config.yaml
hidden_size: 256
intermediate_size: 1024
vocab_size: 32000
norm_eps: 1e-05
tie_word_embeddings: true
beta1: 0.95
train_tokens: 463800000
max_steps: 7078
MLP neurons of a small language model. Each row is named by its layer, matrix (down: output weights) and neuron, and shows model dimensions 80-175. Each number is 500 + 50 x the weight over its row's rms, rounded and kept within 0 to 999. Numbers have three digits each.
After each neuron's rows, "fires before" lists the tokens most often just after its 100 highest values on Wikipedia text that the model never trained on.

L11.down465:538500424539535470481538532531487462500464393481498549534458490458431586527492560573542470534547453448526453508445441511517485508518527538471436486480535388449503546458511527499541511522475577397517454513483500469471472441522510500530485527540533477542549440550537616487543559413537481539
fires before: "\n", "---|---|---|---|", "=", ":", " States"

L4.down662:450521453500431491523529457483550472506485523469522481514387550463459396526531567494435504632530598428439561461547612513517539500509444477570539488567625514594425511486438455613505510501518550495494569519559505464500542550507435528507499479521479436517511587506506469432445542533523412495
fires before: " |", ";"

L6.down159:583475518459450461477537472461526528542521474480486549532592531507427451481477495547465515474478537541529487456482580489632472577543397376442480488514500563532487491527506533527522483425432506541543569507515482548448504507497479501551457534473508449509498521495450524531444483419529365576
fires before: "\n"

L13.down241:370422561435481625499493422470486524577446485583403454486544438479507497498491587471574525530556554507361551504502509435497469590474539505477612464429510500527530489473524462480428460500592548592497531518396508580560453447449504619466561507481440447498453571527548439550563479514540536571
fires before: ",", ".", " and", "\n"

L4.down154:361465483578484569514516470603518527572584457454599508446476557438458532510504545487526574483426407512492563558527491442423628489520451523525489521442506494501519458554590530487507585602472547560505482484502600472558492506487463514483605497503583497501523439469474489572448501466559473571
fires before: "\n", " of"

L11.down148:463468545551481477509485516512395462525466453507516495514609478483509574561553448506505457380559497468575545469545426570600481559509485469560509481512475429561411506482390477516548558514434535527435544421503371506457490494452550523505566516432459445495520491480578505440452522545552496476
fires before: " |", " m", " million", "ton"

L11.down569:462461433515591530565560471466435577411533401504519513443532486467467474519481476596453505486520460579548527465589473543510473493462495487435531501401434416397565472590502480529528501543505555503493516643537470552494448402495463496555529487348520456489442458580473415569512513368537475528
fires before: "\n", "-", " ", " Place"

L15.down151:573493525510436650519426548553543557552490487447460513499480486402418511515452454496559534523509484499520525509507473453482517470498452499499460553454509486539488451495508452583554441503575513482463498422514505529586561471512485575459563448442529447543451464566561598518554547417468449577
fires before: " by", " in", " of", " to", " as"

L6.down688:460500520530504487541616516454611460495450552478476535439543489513460540423474554470437510495545418408455534515585534483531530534576532512451472490433474469529516597490565432491495446466479481459515477443475533523427543525540458519497611584393492545525512458482579500565402434547473451452
fires before: "\n", " ", " 1"

L6.down655:538469487480425545514480499472507478342513543549513547522569546467524516414507417494548460551420497497522469437461389567352476530492527499449566481471436523407453443611540537569511523423505507434488540544584521490461472511459520544569508511570555515535539494478576472565580498444483441531
fires before: "\n"

L11.down115:486513474544517444486551509506514518496500492490506554470498496490482517521493568531499462538489491369443543446507561524542454585465490443453457469415433454555429443498491432498468474557407524563464565612511453517485496498532474549512470549603437488479461580532575481454478456562502359486
fires before: "\n", " "

L12.down216:389487567570488505542475530513524567427490504471572505490512430569533486501485444511475491514475516515441488507408515536405518439478510518461416504575489361450524488504479470534567487444567490514473467577423519458448531559526472555414436451528544509522424503510481529463420524477512472522
fires before: "\n"

L15.down402:510504478540521406471518501466520579595453498428510515529530440586491547455575495572534492498532410532463498578566481506508412505451485543516410510430490523517506507450498416476429495449420395566503547783464445432589522632492518542464518456503497452511537490433504557473424438559517482535
fires before: " |", " American", "\n", " ", "===", " -"

L16.down959:414458494427529550476456512580505589446551571591483563497491487515536473521404394482546378436540471573534487506532480474442454421502537547543508560512465451407467480518460545443477500529500556631360492405453521394531462470495510510518470553515494499481462495551467479420515499522521558464
fires before: " |", " (", "\n"

L16.down1016:567544490492452472436560473487587537531384458551493542522511529521403403474459608497512449463534537590499484466515513511485528527522546427475480429505522531471553555443485490531515441441498480524474437445515503441518581534429452465538508476507496482548458505513455411549438487541507389557
fires before: " |", "'", ".", " 0"

L6.down24:533459449387513536508553458421554448474490528478520470581562563444575523558526554523567498586465574468508438404527514507468522535553499548424532406510449542421503402441541582518452530420581512483551501482446636569481589489477533482517623524474493528536464472482559546448461525371525515399
fires before: " |", " 0", " 1"

L11.down601:546546471521477443545428547524488549402431462479467502529577447462420564500538518538509492544521487536516501497533544542409526512525540457464637509465577471419490523443504519550535520501495485517510510512606439420481518427546445430495398492519527511630471439514461421555558506585490538487
fires before: " |", ".", " 3"

L16.down210:585528491522609476474517521493556555550563443520516481481494629522463527465500552532551496479477564443480491444542496518577555520450485558393422528495478525482513531552397462466504456461484530450374389610505491529510409433576443513540505467550533496537488541561530474391465487558522520487
fires before: " —", " 4", " 5", ".", " Total", " 3"

L6.down458:499485457426500429508585418439561489534536489523577407479491499423550411547431483536576486592451549449557563361571610550491514433531431505474410460555433605448429356525520575518435513412477494506467528510451545569486480520530478486579532491494528532528440502462503454498528545532503453490
fires before: " |", "\n", " p", " —"

L6.down547:637470511502437544490473530518562530473439462425478452450444494498483464508591506506524518456429476517529501506629508436514487359480504516381543471550488550569502445507485471463471414393472537610492560464450552473382552428517571438496492505516448519551560475467451498473506459440480506495
fires before: "\n", "==", "In", "The", "On"

L16.down345:445556522458440512540570458483516554614568494548489507510527468468520434525495491499534555491502547533472501446483493553512416564508552532521439533485528461453478497497443469562460469443500505490600480364552569545554460543519504562543398474555508529536380623521446548532498459432492527493
fires before: " |", "loan", "+", " game", " from"

L16.down589:436435587557569474544538463527528545565537489561536519512492494526572519428447537489474534445489547515446590392425519580422518500539457459527478479544553618457486447557433528536519532534490420487426516439470526507571574514461527620478491532482529505539509456496482427515502521553456454553
fires before: "s", " |"

L14.down17:527460590462506532460440465481477473455492446438473460543521522462565531516477497464524546399583470542623422513492514431498580427517521551529481472472531512526511534494520410492505505493468457484486535510401562478497545486452482541611495628581545457490515460531523522491511579461542584553
fires before: "s", " in"

L13.down922:484549512465564475487563440440481509494542413571553498480500486527570486518510549506472564520468478514418540498569482462433467501488522472477482567515548500517467456509462412572517571615414466589496513503485479425542387529441534532486530617465546534480434467505487592478535465568547491394
fires before: "."

L11.down828:540563510551506581449553435434544468440510493511558515425553452520406516514538507471465541468499581435510539463510587475493520502481466428509496555414455431443510573488468412495514571536387587575507541511559420453563528543512524546590484449466483482581454547435579466540551422523491467527
fires before: "|", " |", "---|---|---|---|"

L12.down279:500469547541487472493449471540474518513477517525469532504443525487497563481533526535468508492521507488523466483485495507487511469522540477475508524491464489512488478495428502482492506543570529687197519997467505459507488456523533542539483487549459531497540433510487511494465563434555497528
fires before: "\n", "=="

L6.down832:502571545506411453572512478452508559449598486471623534455445586454437539492537479593464378518515519521475516538524479491454464489483543516497534518467370534383421457529488485560507566515541555428492539508578527459532461513520437549539528462464509583487492507469562458528537535443527402516
fires before: "\n"

L12.down793:491537464490515521547539412492550542495446526455518517539527475490524527468555464548529414522494426463577614499475525391561442515401388480468348528494496503554426469533538518484432436541511468528527421534467615466481532482529522492422545461461608508538492577524496515482454449535427486605
fires before: " |", ",", "\n", ";", " (", "'"

L11.down83:479530533572503561544545496469478409429482470544468536528449531504497579519502468517468481535595585438589538479551432484609520487544530502466498442509503352512538509573442460545477526545445481523477506528445508467548482564469521347416557453439457536583494456409501496526555566499489530506
fires before: " |", ")", ";"

L11.down552:504551418552511497491505483527488635499556451542512515441389423491426528520513468545519537464550567491429592446518534569547522553534442508485526484458550440563548442579505473544536458482498586563543482494457467551488372450424558542479446444487470522488501455521472528558527493474513450489
fires before: "\n", " to"

L6.down619:394528520473478457496543498541535525416548555508545534516462474515448426527514470479483511606388441417557484357469558508536515406525427560427493513488467460477443510538522500468499569575593432513611485522471576521422416536573542544453544564609509407520497430458445522523385549462494551448
fires before: "\n", ":", "---|---|---|---|", " ", " 1", " Home"

L16.down247:398559459503425555450542495485554485485407596518450540496457547383449523483384528437472547542539543576488504557490525573485445529541536500482531636508543551578515505467547500548504495493468531466527399492546516518458494448497415522409480549511447545473401556419510478481472525572533376508
fires before: " in", " by", " on", ".", " |"

L16.down700:432495529543559541535523519436502483525478574501483476504506492430468548549465457489533529542407431456544483474482543506517636495561497389466588473547476513504469458470456605484504573498486620525597520429499463550434524471456427495543459396466517558574449516448491544451493468459503514446
fires before: " in", "\n", " as", " for", "==", " at"

L6.down95:538499523507465451517483445457500664557509426478474484548558556575529501488550625516494556535465558513467558512500506423459507512440523611559520543535425608415517461413517384435507533437543424442469582529462512495469405515435449497560516484548545460500470472451602482445556466431539517524
fires before: "\n", " a", ":", "."

L11.down121:512439417509482521494403508471445479513587530554514434532483490472480513525460493546466498535467490429505328491529487498488518453535520501471558547485507508469587576466483499527473478423562471606303564941512481540417482563499486547488503496504512434492433526595471491531546591461511505475
fires before: "\n", " |", " "

L4.down304:510479439402496431438478525436546573471502515506542540564383529461544380532459463490526569535457579509445480506551487444566489539502494486454499466527578535524480488477429560540570377523513418572482565441520545507528544452517483578490457590425547556507524435582481511514540570377511480492
fires before: " States", " are", " was", " were", " is"

L16.down86:570534520526500501491434579576468540507514556555420531591459458542520441474450556451508491373521525438470582515497591502518489527614590558473535509490429465472495495550440527544439548504475503507474480478513487540506526498371502471490486505546478502615557496507472474469502534445433518488
fires before: " |", ";", "\n", ")", " from", " download"

L14.down97:509580512552470483489417471492482375473507447457491451486540467565516452449416539527540537524625485478601553457494389487457499510480494521479517521477482463531466554523521492496489573512502415405570433512486520488461461454475438446472603520551578422478508381533552562561474504358500443531
fires before: "s", "t", " ("

L11.down685:485520560536437523451480459543493451464453454574489475466450521532479479451482571423424501548535542481510527495462447511567485487519519471421530524488549476473528448543413461530625460461509561578232525861415481517447538564590494460602467529442472498540493436497517466470472483485481521554
fires before: " |"

L13.down860:465492522456463466479565635557561568455467533464512450450355527522542511458596430549545519585520516523458500511522469467526523532477415484564526495489543513542441515557542478538486391477531497465541479572472535485428500517528498606427470508455561503430483506524461492472499512530556463471
fires before: "s", " a", " the"

L4.down61:519496499482449410460481428376465511514481515509590468511461513475547473432522435503419540531592480454535443423472440534556558571478505475456492514522476552578441529515516552525516484455512543533352465580499465449488503502498488560447530535382445454665532412546464533563560564453450448433
fires before: "\n", "---|---|---|---|", "N", ":", "W"

L14.down553:482474560435539461460460499576548519511415602480486440516437456493501547491491543405483446512493423523439609630575455479467469512542485505490628499434524504481456507532493439498575436431392561724525541424525543435484524536503584501509585469495477361533438573445476488454476511474559500445
fires before: "|", "\n"

L11.down459:498492490508448505520495502503471524479497501526476473519495512479494523464490540529479513515485489509484416452497508519452499468529472502487505498530485489519526513536498522519527499441577513686133511999499521525497485483507505520519503490511497512519457511515483504524491560469561480508
fires before: "\n", ":"

L4.down49:501535466483522485545489473512571543458616570538568485514452406520520595445430411553455493507473436432502542509521578561465527481500523468470468472437417535469523438536515533513483519495580480503544445529484517565610535579489423484491490554405572628513463529479540481579552486470459484426
fires before: "s"

L12.down75:537511498507469493487458461481424546430545483515527487418473527525528518502543520491452505481496483457529446416535527512490493531552497503448557521494461540459548475475467473493496489539582470622293524973517504472533487463482484523467534457529515505462479453470525510538484537428528522485
fires before: "\n"

L14.down554:469428463442522612505509583470528480402522570513445548526497478533519410487515487570474484540527553474534529518563643453527506446508485514439525477428528493570506435446607508467489543497607509589509479510437510548463551461486568480536580574504481368548433529401563535519549493570373439459
fires before: " |", "\n", "|", ";"

L6.down683:508546548514581485596384507518501532569499518528553509441554501484546454543429529586577481375438426475522455480585551403440525487566466481443523514549482545462479492530482530578525583525519500581527500610504576527538489552462475461505589423574555485501508397512433516461518452563519529466
fires before: " of", ".", ",", ";", " in", " was"

L15.down543:510479486472521478547543460452433495521505449535424447435548500492461482617545508433562540479444479475419473586527594526445508571482500464446436462511431542471537506494549470474506559507494562419712488566517532431551570472477459480469523494524503540552549540546515450531558456519375471487
fires before: " |", " and", " \""

L15.down456:491551431510495456461550461501492493583533491586609453417454494537445522487577505519545439511452473494485487446464552571534495532449395513513497560520471555419525430500485475475539487412483441481525568574490469578522531490548469500502437588515445464401466517456512525553504462458461498448
fires before: " to", "ing"

L11.down866:478494551541499576498491477562568674418455455452509493607517529447525479508470468431508517481427543515609480531526489465567474604541512491523498465479592484390472448555560584534507536528510382538488475432436541509489480471513507444411496488440627475528404478483419502578484428475436499486
fires before: " of", " in", "s", " that", " to"

L16.down803:403505426485483446471461540555473495490550481562595479462478520475501486488492559474524479532434434525513482540533547441461561509568376501479498507543528600427631521398462481550506511569501465474556485425480468581567434475415547533443512544569545537526476450511540429465507500464446542414
fires before: "s", ",", "\n"

L11.down464:518475443452588474478539576497493394513447597523567609508531440482446558494553442414459466513563534440504506418500587467507460483464469480455470560505490547445482483516511498423494468541461508531349364497462525519531520539538478517563526544443478457613542600470500501505501453359450454495
fires before: " |", "AF"

L15.down1005:537525496431448438485432465506476575545537464473489326508548443573518525599515577589586537556554479512515527496625460482527529456538444522481534396523416578502501444573576402552421391499512483506416565424454541524620493481493564547552513496503523574472460509514520518513475509489477485562
fires before: "\"", ":", ")\"", "):", " ("

L14.down207:548527518505571543555457532472512471432501542530511516475379519534439511524480554514471496453495463534522552502400421500526483463524498594489475527606448511422580537464530341498580531501443445433453497565529518461425475473459507515467529544472504430459538508562521505464518498463493467551
fires before: " |", "---|---|---|---|", " "

L15.down250:458467457503487543400483521480650564623491587452476432473487472510497437559485475486571587481451527482477461671475545483526593458505465451550484416479481469554468458407527414520512509548615458529465584412499474452569461508504432497480568597497554558561520488500435469532633490514560578577
fires before: ")", ").", "==", " =", "s"

L16.down717:516463454420549482498430525434536523561530521476532536611486510487537486555434459618489566523405585412551471544467592556452478501464482539487500518576543480515482600482522470536478440503392444467520481616534444562482534586458519484571500525497567524553430550563584505423554480477510484536
fires before: " 4", " 3", " 5", " 2015"

L6.down919:509541459535485544519482548528530502501510488486506411514435555473436586531532442529435544499525563503574454364533483514559542557456436375442487467533444475495488428539507481516462498472468507645498588431545517466441399453501520482463485470500383399516466575567518472534440478435456434504
fires before: "\n", "==", " |"

L6.down312:565487469550487493494452416431398534503525507525494499455529482499431427513481514589461503429496461555486571477467582488539506527518430499553457459497502452520525444597506504438464435408501585589475617528471560575384444465505455477509518488465468458563510561539516502468485490432498436581
fires before: "\n", "-", "|"

L16.down57:347514543574438579538542407512456558513585543481553550591427413537586476563504429461514395512526501542547509490581568501520472489546484526586350425518494558560520539400497498456516583518460493585476541653503585535529569531386523510486491461493422510434512456616522416548488515500438428473
fires before: "s", ","

L13.down80:509515504556586512476586566580621508403562549497459537556572516521468426488447462404492459485582483511501416502502500489488544520441485545563427428462472467561529491480500506526561536535452498685533519346505553548524508515501426493450472435482439480595522495448451429508447438493484517455
fires before: "|", "the", "\n"

L4.down322:461510493534514444568406514529531458461416581514467405492386550510555525528507442464475508536564544413530435457579457566475544482513516507472444508538412559563491468472421454531442494490547573560491584446550455540564576558532487445477536532542503512481389535440417529486375473606426501418
fires before: " |", " 0", "\n", "|", " 3", " "

L13.down337:586468514517497596539501434492398522510533403516459488485501458582458569532544511568449518449517478414561423490532504513458558386424532583476496478464473393571462382579536492467482421518464654409576494432532465515471564420445494426475563417521593475525496529503485552494506528451554493501
fires before: "s", "vel"

L16.down813:582536480494469520597482504467523582530647500473580446530548506478529500495538521634538476489447572401458513523504565473541560585500405428499536442486426559525487436498502401498476511518632392437480463557425495573460543502502544499496606489435582481470429455444464562523434556548483401436
fires before: ":", " God", "\n"

L11.down823:481492530518478455413512459492502544524447407510499404532600469475574478477556528449548499451497460440493446510516517405496538569490499440507554532519528560602470465528500503368425483495478422459460489662511536522541567498514433538397482534411548504487616448488468424551473375478475461393
fires before: " |"

L15.down797:475488479473536472489414483484581512454481508538581527529527360465524518459459592436478525435500477504589584479443390505587511392544429520413431495498529527481551590487529466492542549507540420506429518545603447558531518434531573558570571523500454421499461415468531567549526510507469477513
fires before: " |", "N", "---|---|---|---|", " of"

L6.down747:445497522570542546497519514461614426394358537476500394481478433541488517461490490484450501617536448391437469518513497505508480501620519516480515502454479434506547516507543408563479503530536457455421460551448558522468505559533498450495544470463490619518560432529562531547443461505505482364
fires before: "\n", " he", " ", " they", " she"

L11.down799:461445574548493479467547527476569423484464522527483532543490493519506492446503498456564438411509579584399581548540523495447474506466466561506454379548528562479495445436554523452510503397528487587408517474519496474481477506529542513404564469513534462542479544426453442511485521512464531544
fires before: ",", ".", " and", " of", " for"

L15.down56:325509565454511472503548541451513484454460511462566398533453525483465524474443489557476524505554618495466636602566464528520482441559580483528464536470479457481544502575512529538531579515468496514411484532480486519419443500509502532405518517543452474493427449467518449498531427476512475578
fires before: " |", " as", ",", ";", "–19", " –"

L6.down379:466521472502525481547539422471507586528605555554539545416470546469491414565542513484478600580569495513460583433447614483551494504523459492539398515566531431502592470517460516474528478513442507538572618490510502407488485541510462572487482526503521447486524564483484466454573516576464432528
fires before: "\n"

L4.down883:598439512482592457576512471455516553417528500526514540550469539521509530466506605599427317488421575571496537439454496454569481524537558468552435413499516506580474484498492501415484503516506468515567551562512488497396535476508491539479419467442513483528503538523459512427441437564582473431
fires before: "s", ",", "\n", " the"

L15.down846:489553479468567446518544456605538552505474577528423526417502638540437442487469530516524447448528532477429490504482432485408445467509554495426514538585413501582509476514580560502432468527422457576482548382468528518486394501570487487476437549526424488478529559485381454564391514501528437562
fires before: ":", " |", "=", " (", ")", " by"

L12.down127:490600453462444527584461557483520477579426405461590429443482443530525444441476448579628534400507444517489490483539460547529478541478422431532606527488445550442485427490422485496502495346467522574443536613516601512536545519519562491458406507560484487468505492497538508492390478437516534506
fires before: " to", " for", "ed", " with", " as"

L12.down296:491587488480420463474512532559538544478481515440472565546470509446438543558517480617455513471554558476501395452575534503529480484503442468473499539465487442431497529543523568556486440463508495585357512869461537561494475512489543507494524462512480489483534516515534440444490449498529500478
fires before: "\n", " "

L4.down257:513542455487504588451457513502401600492501461528544517527544548435473515583537574582580521535494482490461485519552535504527492577438523551561543417553583466520494494429562517512580468544506405449489496520450471552573478507488565569407540621369513560536535512503488498397485541507553512426
fires before: ";", " |", ":", "\n"

L6.down754:445487554452567528485527484533510562478591511541540489407453530448402487555398525488559531557483458495567519511513483514529475502500488483404504484460412468498488560568481454461472540523476442492544504518611538431512446469465530510519431426509419519525523543477482454525498491484579516363
fires before: " in", " to", " of", " the", "ing", "\n"

L11.down170:476459533449537541518531515490481513508429551478367554451459424464496518489533516539509473549494571450542476576454535502455395465477438515518519460487488501469598489521465540485411472418538479491515417547557429488550654444474435477525484612408529508486493455590504491453482453468476488489
fires before: " |", "==", "|"

L6.down991:594478401630441483417375480522566568436421442493550489454576462522483491451405479527544508462548483538438554481543512530411504449555467518485570605449498523471490571544564584436566534508513502582468443503534545629508449506536440546460495606535593428499521446503439412539559475501535541581
fires before: " |", " to", ".", " are", "s"

L14.down588:545452434474611463465499486570498485508474484413561547509479470563495590457561413518484534423544433483543451493526488493457609433576459509465471519563490500456507449486510531489464565442496536442585516355526612528510476473492570549491529440507571516545502416584342515516435535468599516477
fires before: ",", ".", " and", " are", " of"

L4.down951:465592514457468398482445532466489588443552432589538473536498484482515446517416416531464501510571571543442500545603416450535517520470519516529491354431506428563509440555452613639539381459520512506557544515504492597547485541410523597470420480507503471504524440512452529510567547489461544496
fires before: " States", " had", " was", " Kingdom", " are"

L4.down901:577523464460489535571530436453553464499537538488525483460431501435497555504437451463579538548515507405452489406627517516433523411548440482499512514445467504480487495466496523580425588541458508498535501460516519483597473514436509455544537446472567477524536477528488498363492377472498524497
fires before: " |", ".", "th"

L14.down328:519456476388573520561511492448536553419515457499461524441521514498503460549597503529500515436568523440477550424436478472510514424557482534495512482565497595534520455527460496437418606570524472462548531370562506512592422509422486529498549515439519467543470458484524421581487520532529545562
fires before: "-", "\n", ":", " "

L6.down62:487474468563440494573520561526431510562390444411503504526417518487483460638458486440527494491532548437463475549480450577541486466542434447483395511482459468502565556456560468563516592523494415448541540481525530494480539474435440533534563477433569481502570495544413462620338537460546562488
fires before: ",", ".", " and", " to"

L11.down899:523463522505506521486509485457459469497490445517572479514502506521489546448510497541470506477520523519489489484498475498467520452496521502483485503497483443476488487525474491514519511523504508653110551999449538496498497478517512485497496501507511524536492495508487519508509535455519461521
fires before: "\n", " the"

L11.down225:505480503514449517495495487505473507477473481519500522522469499507496554465467515569451507510486494489480397473494487519439509462510494490474491507488471478504526484515492479513498499441577543644173510999539520492458470474516507525527494478514495533494490497546508522523529584432544482516
fires before: "\n"

L14.down202:411477432553625394542533568491509445606535545496546510464510480472520533569522494599507456426448544457472504468472450551459515508456576397471529541482539578488567484511525491403504487486557416419434498481547473502550468479525477574484511455472537567487431323563513517441495527512490515480
fires before: " 3", " 4", " 2", " 5", " 6", ":"

L14.down128:461490501527505415631494554495500517530500560565529494494545482411547519508513470537516514464513458489382443536579501489494567534503514485544575523521409597438524516507515550450387540557621454486534481412541520502593543485462565524457566480465464520544524523573479534482521526554512553471
fires before: ",", " of"

L13.down664:497553538499462437459551500532503590401537614540491486474385478496430449492490546484515512456479465469483521471530491521467448542508551500505538494543388491457541472481490521551477503414515530548555356421507480470555403510529521494458559459551535496512543559467468495438440428437533489564
fires before: "\n", "-", " than", " ", ".", " as"

L4.down744:533531481475470549514474410476505527451501429475483515503595491508579537534469462509345581521486446467428567500524490521426463542519547530491497421470443484572515556517529569521549587467483587492531516610546475509494511460504501577506613562437444446513522466460540410555535498451507493597
fires before: "\n", " |", "W", "N", "---|---|---|---|"

L15.down61:547506535489480588491502465473376515503481561515355538467525508479473504495542517425662477434456501499569509519538491492482625436437554443432562497540460507542461463549589529402487505502498565589628498341523546494484522437467468584533539437438464482471550518434460474499525605543521477465
fires before: " |", " on"

L12.down31:561489552591461508559474500446406374425525471596409447516515501570579482416529504500380432508522473456504431455515502461456547507463515593519560562491449550484517491520438566552530366506549543540406526566481474552449565473496413576521545543439394507538511480512520567514509519410530456555
fires before: " |", " ", " 4"

L11.down353:524471527485517465538489465453539419519472581520484484390463490473442447582535530494507447443478480538482491519462564508432524510549515525551455544609509545668496597448466429410474507547580407506490471510589532470613495459494525588452428524606523562524469459467515523466525520438505465528
fires before: " |", "|", "s"

L12.down146:578527443515652572498527556423481501452464509476466432509385490504446510579632484626510593443466539519533525530574487588457569519440429474459542469513434445482420436581528566536535545493521492577453419538555441476545497437453455548510494485478450459525452417572473444428501457557454537498
fires before: "."

L13.down1017:457462482525587603478473461486505435510602494483547443523503483370477516476473433509523416455523453464408577425470466457480475518525517506629526496524596564513476504548436441386505522485501495476566544356476504604470531597550596503472505451548488449486478476532520531479384454556501472500
fires before: "|", " ", "-", " 1", " 2", "\n"

L12.down937:411511428518470414560463452629503557423538457507561540472474494516503509426513502523472530528424441523505555512512482519539452457533535477491495510491502477466552476470545450489573548474497546563554526466540475469559391483426451597456522478448524500541539496516499493427494499432515553485
fires before: "\n", "-"

L16.down212:529498456500483523451553538498584467514471536533410500385503528498485595545473571529503502453531517392514514517466502540569441517474450447527537445436498430511585499514524486518482557491431483531323438504488445434485548496470500463507431448479438510533525560587549362402467521538498383496
fires before: " |"

L11.down414:537466568468607466586510558548526520488515546432493542472405468503534469468458350567553397564477521545527477473402386480476541470503454515517555537505479535449480464468416444451508469518607475470493537493473473474457516520511582470456579515463444480428498394507339574408543563563529540443
fires before: ":", " date"

L15.down228:402483506446450436526504525526561474519483509457532473456511392432462378409603508525573474412484468446497474540531452463469608433479512482460505518460534478532547473562456517504512578522481511452500435439486657492502422523621477477441470478497637550514531438530557578551501383408459490455
fires before: " 0", " ", " Platinum", " 1"